Weights of a small transformer language model.
Training: a variant of Adam for these matrices, 567M tokens.
MLP neurons of a small language model. Each row is named by its layer, matrix (gate and up: input weights) and neuron, and shows model dimensions 48-143. Each number is 500 + 25 x the weight over its row's rms, rounded and kept within 0 to 999. Numbers have three digits each. A neuron's up and down rows have the sign that makes its largest values positive.
Before each neuron's rows, "fires after" lists the tokens most often just before its 100 highest values on Wikipedia text that the model never trained on. A number after a token or word is its count.

fires after: " |" 48, "|" 35, " No" 8
L13.gate1042:531486534495473527505538486511498539531467499529511499533456500511521468502496491521531480484544469460508539476496534529511463469473494543512540532518486476495509501504533523499479496557515515532515529511510497496494505539573519508458532471470522480529532509528476523497522521504497445523
L13.up1042:461480488458445490510490481521473501536450494526502501470510507543520490525482544492502499499462515508496511516489524461462493563481514495509482506520507513525476499518536512511479502532515476529555475578454500472473507524490556456498480466468474477498473481508476531525509537497491491541

fires after: " the" 64
L9.gate414:479522505528505505511533530526552461523483497506497517524539491472518512498452541532494514508524501555504510522510517512501500452534452477485531507527436499494498453480504499531474474516511470440513482483522511500500510532509506475515560460496509496499504511515481456517485530488488520480
L9.up414:494500502474507521523483503509487467490491469523499497490538469526538538538549506476481499494497515482483488541509507485475510472534547452485519485496538488478483521524498490471512531520534536530459533487492471552548479526519517513530449526486495536507521493479525501534476507525505529527

fires after: "," 42, " September" 6, " (" 6, "." 5
L9.gate14:510468505523442476504497546504501509525491470536520496482493530491525532509548538447475491504490495490497520520533509554534519513495462474457530492446485469468496471486464509499482491487474515472523477472503516478507526521474482484529528529485518495477503505485476496479504474491513544490
L9.up14:519510524490489499512515531513488461471501478500460514517508502502529486505506539484482488546529484473484560505503508546506546518510522506509488438466475504517508541509486518535500484523517551491500524506488485526478540502457501518446538520516476492480485512470484465501498503480544534501

fires after: "==" 51, "Early" 5, " and" 5
L9.gate1199:507510519510484523471512496475516460536439494473468473466521509496506457495513512513511461533480485492473540500506556463526512477496507492538505521516481520499480504443508491497523460490488509523489496486493501497479478511495460533496522485501510517505517550489451529528467447483513509510
L9.up1199:515471464494501456537479523501476482484490498499517499515491522517523453487470478510513496500478522534502513536490506492541462460473485485506482534517470484509486524492520481507507495446517481481481500490546473539478462502490479494493484499494530524508514473486478439520491520492498471504

fires after: " (" 28, "\n" 26, " \"" 14, "/" 10, " am" 6
L4.gate303:515513497455494509465487511520463488490495499520514452453520546517533479490477559523484507465493472498501436481442509515494468459507488524489486482480498525501514479508515509527461506480503501537493483523527510490485501500483494453506484473468457471476529462518488503466475506470483474511
L4.up303:532542459502510529482516493461474542440501490541518487532495507498477556536481505502514527466496509522511527514476509493470474518481516505444552498479483527495494492529504487511497461489490481512488490503504495476498536446495549507492532517505509478539541476530468495486468466445539520473

fires after: " (" 28, "-" 19, " \"" 10, " –" 5
L6.gate75:495554536475539500491497486544493530506477471497435472503517515472505506485520493494539495493520493501534473477512446551463446510519517499466502492524479539497483466456529473519467445543485522484473526471521531528472548465454504501482531503448497518484486499503489522478510523529487502498
L6.up75:499481495468489507470500519457501503473480510511527462545543517484508485488476521503492538509536475506555499493515473517473479484476516517433495443508503464519472485466474474534464524477486496495518486494500510497512518489489530469538515476523533523499501531482464502512497468516492456515

fires after: " on" 48, "On" 19, " On" 14, ":" 5, " –" 4
L13.gate63:524480545511507516505497500491463478503520475498555459507513486510491466509502483499540503509560498531483515503508517462548485480523507501472489524534537520556481478500557488486469515457456504506535479537539514516497518503539520491495512524526511514533503528476479495488450414514493493491
L13.up63:501459502532466534535496491472519459503508447529515442548543495529487519542486515523531490492539522519513488524480518476534534504524470516495475508522472517533449522482521488444509541476478493501507462482516519517524470517515476492478491467533482493540468503459478493462512464502493494518

fires after: "–" 53, " 1" 9, " 4" 4, " 8" 4, "-" 4
L6.gate711:532523487493495531496513479513471515522470484507542454444458484544492513561495468456476488506535498492531499481507521515530522531508546476493476552505490508505514481518502485459478498521495484513485461473513531502511517548470516496464557515463493484492489504491493467525497488485484497485
L6.up711:491525480463498531465483524518482457510519475482497507560496458469501484469462530548442516534486484507509512479481511514492522536479517447523527451508532526514511499506491514487496508498496480548514493483493540489492494494515473520467484517487460495472509507511501483520513465501511492504

fires after: "–" 56, "-" 4, " World" 4
L6.gate723:443521504549504502485509505535524519550545479468546494476493502509476479471488472463494460465490465527498532482492554524504465546529528461501502522489495497516489492526537488485541539533475519516496483497518493491548520508520492543475542517501516459495484472472446509558478480502525498508
L6.up723:471526497494483517485496467499506471538484429478534466517505508545495494507480476524460498452491491492462483468491535507542516483514537482498549500516472514520462506501482478520505501500467475513514516544475488479524456462518516523491526515504518505536462535455470514469484488514522538507

fires after: " a" 39, " an" 6, " 0" 5, " from" 4
L10.gate666:473541481509544494452530464529494498554507516485481491472504567496497515506506484466524474495555493516529478451498496551501508479471505549463548513466513505486539487502497494474495475514527489495520485507526508512449518535530498485500484473502499511489502477517473482483474486493494504506
L10.up666:508542554522497491472508496501512465490484471513511479490493508513495502483483504489487545508451495559517495473520511502527514507476488488524497504455512497517489520487478530518485489484520466523491510510516508514498524514504517508494500523495492441497503472489537523485482491505511512459

fires after: " |" 49, "," 8, " 17" 4
L4.gate338:525462531468495487494496475468496514515494484543505518468498498516511504486520503526529541498489518483496549495508552479534496526426443494520549535502494468501497504487493470475462504490508485507499510489510526497471515532538548464474475497506509531506498447523537502574453506480462504506
L4.up338:514511525491500469505482492533521500533493496479523555517491475520478525503453480510554526531473521475499498497498465517490492519497482465499501488515489502484536494498518532532477485526496504522505501501490492486521500488521539474506483522485441529563511476485481492515469497478494490464

fires after: " |" 29, "|" 20, ";" 8, "-" 6, " (" 6, " /" 5
L10.gate1324:510497549550529525484510532532484480526497525466516469423504473467527480450513490506521507528485496500470558487526476518486460498523478517514515490491505484495514509499509489493527508495486485481465515533523485497548489503519476559464550514459538495467501562518492491492506484520533538525
L10.up1324:459491493510505483468520528519505460515508495465504525501510519509488495490502507515546476492515480473498489519521534448463492559529533519505500512482496496501508488453500519504494508475545490475538500516522490451503530469504438490522470514533532482494497472478478514501543503535494521502

fires after: " |" 59, " and" 6, " age" 4
L6.gate1167:519482550527506498463539469508520507436503456483535462486515483545548449470494504463501508478493502544507491481505482490454524442495548524537544518546501517454465503492503486480503477481478524510486480500521511484431472503470529495467491532530480482521475544508500494474520509512541515505
L6.up1167:503485483544503483476477512502437490495448477512528481492477496529455493523484500522502526518517538516487487524483518466493469463514559491493522453460511509456479507495538509525566555501487486502470495457515505502471477516520511516542508490515526481509509543578478478483534531531504501494

fires after: "|" 47, "-" 18, " September" 5
L9.gate710:465491500468490484513509530495485452530476492525469512483483464478503516468518515467491487503536476493507504542546446497529511462510494527552489481482517467505449490454520497477459472451510501531491481481509489547482506514481484503520542484484458467488488499528486482487443502520499491504
L9.up710:481535476494466473499549504488485464515469465534482510524456476551499514517533491497472470540518466562499521485504508508498460496530477466533502516481503501493541530500478472518517493515521491484530536500498497460515499482516522489478565526518494521534471454522498539525467507459553473511

fires after: " the" 33, " The" 11, "-" 6, " his" 4, "'s" 4
L6.gate500:462524477527497517513520529538510498462485525495480479532513448513496476494462536500522511502527487493465477484493513482445507471547481459495483488486469506501491485489475527526506509487547515490507532477491483511462524501545510460448508507500487474494506523544460479524474532507497477502
L6.up500:469552474499538528471490475493499454569462479484513471540453488484489481525523530516480481481544492525502511520471555472535495518531502531530529474545521506518440533487488506509524486480489453504494504509507521490502481522515500504506534500462556493483475548495528496530520546509474469499

fires after: "-" 31, "|" 18, "–" 9, " to" 6
L6.gate255:471516506474534526458525494525453525482482510510550550467507515551486512475545537483478456517536495504481466487552516483520482469544448519497455468511489490504463493457511545523479490436503533492515500482513517482470501480549515483529506516518534544522519521536483485499450529470468508542
L6.up255:434515466466527496494507516542494514472512491520487531487476545537499499497519523543492526498518501525494474490509539445553465496555514483475481479495504486498494502488486505531426523506546518550516541498536505501494502491516496500464496516520503535501493524516487451468458498493504532541

fires after: "," 21, " in" 18, " New" 11, " York" 4, " North" 4
L10.gate26:502495493511527519491498473519500504527522490490495498518501525494474427494520509468469497488530480534479467474508469511486453463475477538497494537511496488518527526493491481453528500531505510518445518498503537579497534523524485520492500461502542517537508482547488504467512486468495478547
L10.up26:474482508532492499467498555479473496530479472528492487496545433545539505480540475516502520504470522496499501546502507525529514468517503527510490510488493486504491507481483494541513487510487480511526473566533467521472524533554484523516515482457524458506524509513475475505541455528498507492

fires after: " in" 37, " 17" 23, " 15" 9, " 12" 7, " 13" 5, " 16" 4
L6.gate573:463525524488468494445535539532486504474512470502515470481473515553494448482499519500500486533514536481528526497499504496474478476507508495500509514503497506504525444502490502522463501491489499533542509474491470528502549505497506465548451489509492516515507511547447518460494455468471477456
L6.up573:473484495470472463444460545487477478487483466501477496482502539524525477483468515474469476496462492521519506511480454491498462514526493490495470484570457482514526461492532495475487489480503526543546521471480502519473506502521487476488540506505463505490489504526482480495526468487512468476

fires after: " (" 29, " on" 9, " –" 6, "," 6, ":" 6, "born" 6
L13.gate582:494531551473502524513498539516490478463490492471523492498510529480516467526485513494492499480499532519447517526504481473521464495514510538548493471521519486525495498469523476521495484532481482487491503492491511508503506491490458527478537506465501490535502515526483492499482477502495461545
L13.up582:501528507534467479472454507501507448462508498492521485480500460514490494464523502493515474465465513510474482494504479492524492466531469489522479498528494513481481531449535519495526457459456509460474503479501482462465484469512514493473468480477533440487546476487474489474490444538503496540

fires after: "S" 16, "-" 13, " U" 13, " (" 9
L4.gate923:495516468486494517535501545552457467498537496512532495497558531511487491505473545522520525491453472495503521535513479533472466513484501503479498469467515552515530441525510518514467539531481493535531491516487490530448451502505525500469530534472509515482489529467500503528536502495542501536
L4.up923:479512493465518524463524535531478502496488519503513499520527557503555457496505522499524452511488515503482484498483483518489479510512488479483537508537497510472467518495500516529482501511469447490493473532549505546429534497511519509501486516530482502530513545500465456504470504485486453494

fires after: "," 41, " a" 6, " an" 5, " U" 4, ")," 4
L6.gate588:477463492515493486503537487552504546494503499507502485444465486514487523488502477481495518489519491482528531481477493494474515541470505530502504555470509500484496512496549496486492490487483541500521469506484505525483504540498543457463529488522525505487454476493528519462528506478503514486
L6.up588:519511445534543504521498492480514496522504461513478475487485495499485490468511493481535538516476513516551531501483493489544482565513470494482499512528485533584453485480552490518470492504540473491525475515472518470486484497478503543508510480489498470492456457539520518465516519488503513474

fires after: " (" 31, "-" 24, " \"" 16, " “" 9
L4.gate762:512491521502505438468527497486487501545494489523458466498510562492532488472492492475489491459510445555529469468478482512453512472503484496487472500506462531515509520499519497520479466472533441509466481470527522427491494505478498530456527485473474481507523485495482494544544519513463477515
L4.up762:532515507477502463516453479452528503471503480498464485487522505504479490498432529457534480505498503557528488473543505502474472480480534521499539509545512481539478526532500504574446482478483540498469460482522508535495514469460506486509509515499502490518473492457433546477463458517487518527

fires after: "–" 51, "+" 19, " -" 4, "-" 4
L4.gate114:483484524516495521515528503484472455500455494519515474461490526494502493533513504508513524469491454541466500501573491502491510490555530476540494502517497518505490508478479521518520496507523441455527443528501448429496536487515512492465472539492437528521467531508503497517483530534506475492
L4.up114:466534486454468475537539490485477494528509458537479496460495443540495459453498496514510529482488457539511491497520494533502486494500506488502488513535501519490483520517455476488489545481540509488512552545467504513517480534503447510472528464526536480479478436482501506460508495505531517507

fires after: "–" 43, "." 13, " -" 10, " –" 5
L6.gate1321:484468498522496480492492476490519484513551491480528519521505488474493475464452516481448484504487512507467546537517470511467505500545454525480463506566477479473530523498536551486483483524463485468516495499488492539505510494534495479455491532480519525507487491498473538474450481520504506508
L6.up1321:505541493481481526497493531521496474513493461466514502502489499546491464529510510477482491513509520489484486538523526503484523450524541461503521477445467481499515477474470485445493467517490495461465517554483525505481440505470516494496505497522524454478521558503488440481473480517513532487

fires after: "–" 48, " -" 10, " his" 7, " –" 4
L10.gate1055:488494543453538480503527526493487464493493454519481483436505510467539478503535489486462475496561522491506493503517516505474490461466492445503526518499548509496517530484566513527502487514508487504475492491541545526492517526486480500482525495485510514518455514474444498495469412488491531529
L10.up1055:495485489516506465482470460476507531495457502485512478453501444530471476457494514520477556526474469479456468463517521515509586503510528520478509497499449502508520480525513528528481519486529476485551501536481534452501516515503505494514473520496520560534457513490495532461445539511542508522

fires after: "," 16, "born" 16, " in" 13, " 17" 4, " May" 4
L10.gate969:464506518476469513481552535494479494501516493528512501453518501486537483465514528453478465510509505531475453514504446468503474455540513502483494497503514510511510537476497498470496487490458515507506508494502503535567544491518532464540535472490531484466524495536468517476516463479527507483
L10.up969:516509501516493493504546550472528475511516491471499491505493550505510451472485505473467473522495476493495499503501503521467521480467519517497520492458509486499454544515484480498510500504510485468513528510527490524564503472519530496522541507523529476441501507531485502538487475526535495522

fires after: " the" 16, " 17" 14, "'s" 13, "’" 11, " his" 6, " its" 5
L6.gate624:510513495529455506539495567540483477501522479506491465481531459479490488502475517489484490445526479515496501513494516526512525472496495553494511462529476492492486475541518531549497526457553484453492537496527459546525536557462509483532523504527495526499513495544435458557520492540492473481
L6.up624:493476557458499503490486498481499484506528476493466485488529477512481490487515505517532492514473468505490527506482498479448510545523514436517485540500516480470515551525532508504506509529505476525497489487502535523522516494525505528482481499509503479493539542534472448532496480494512486482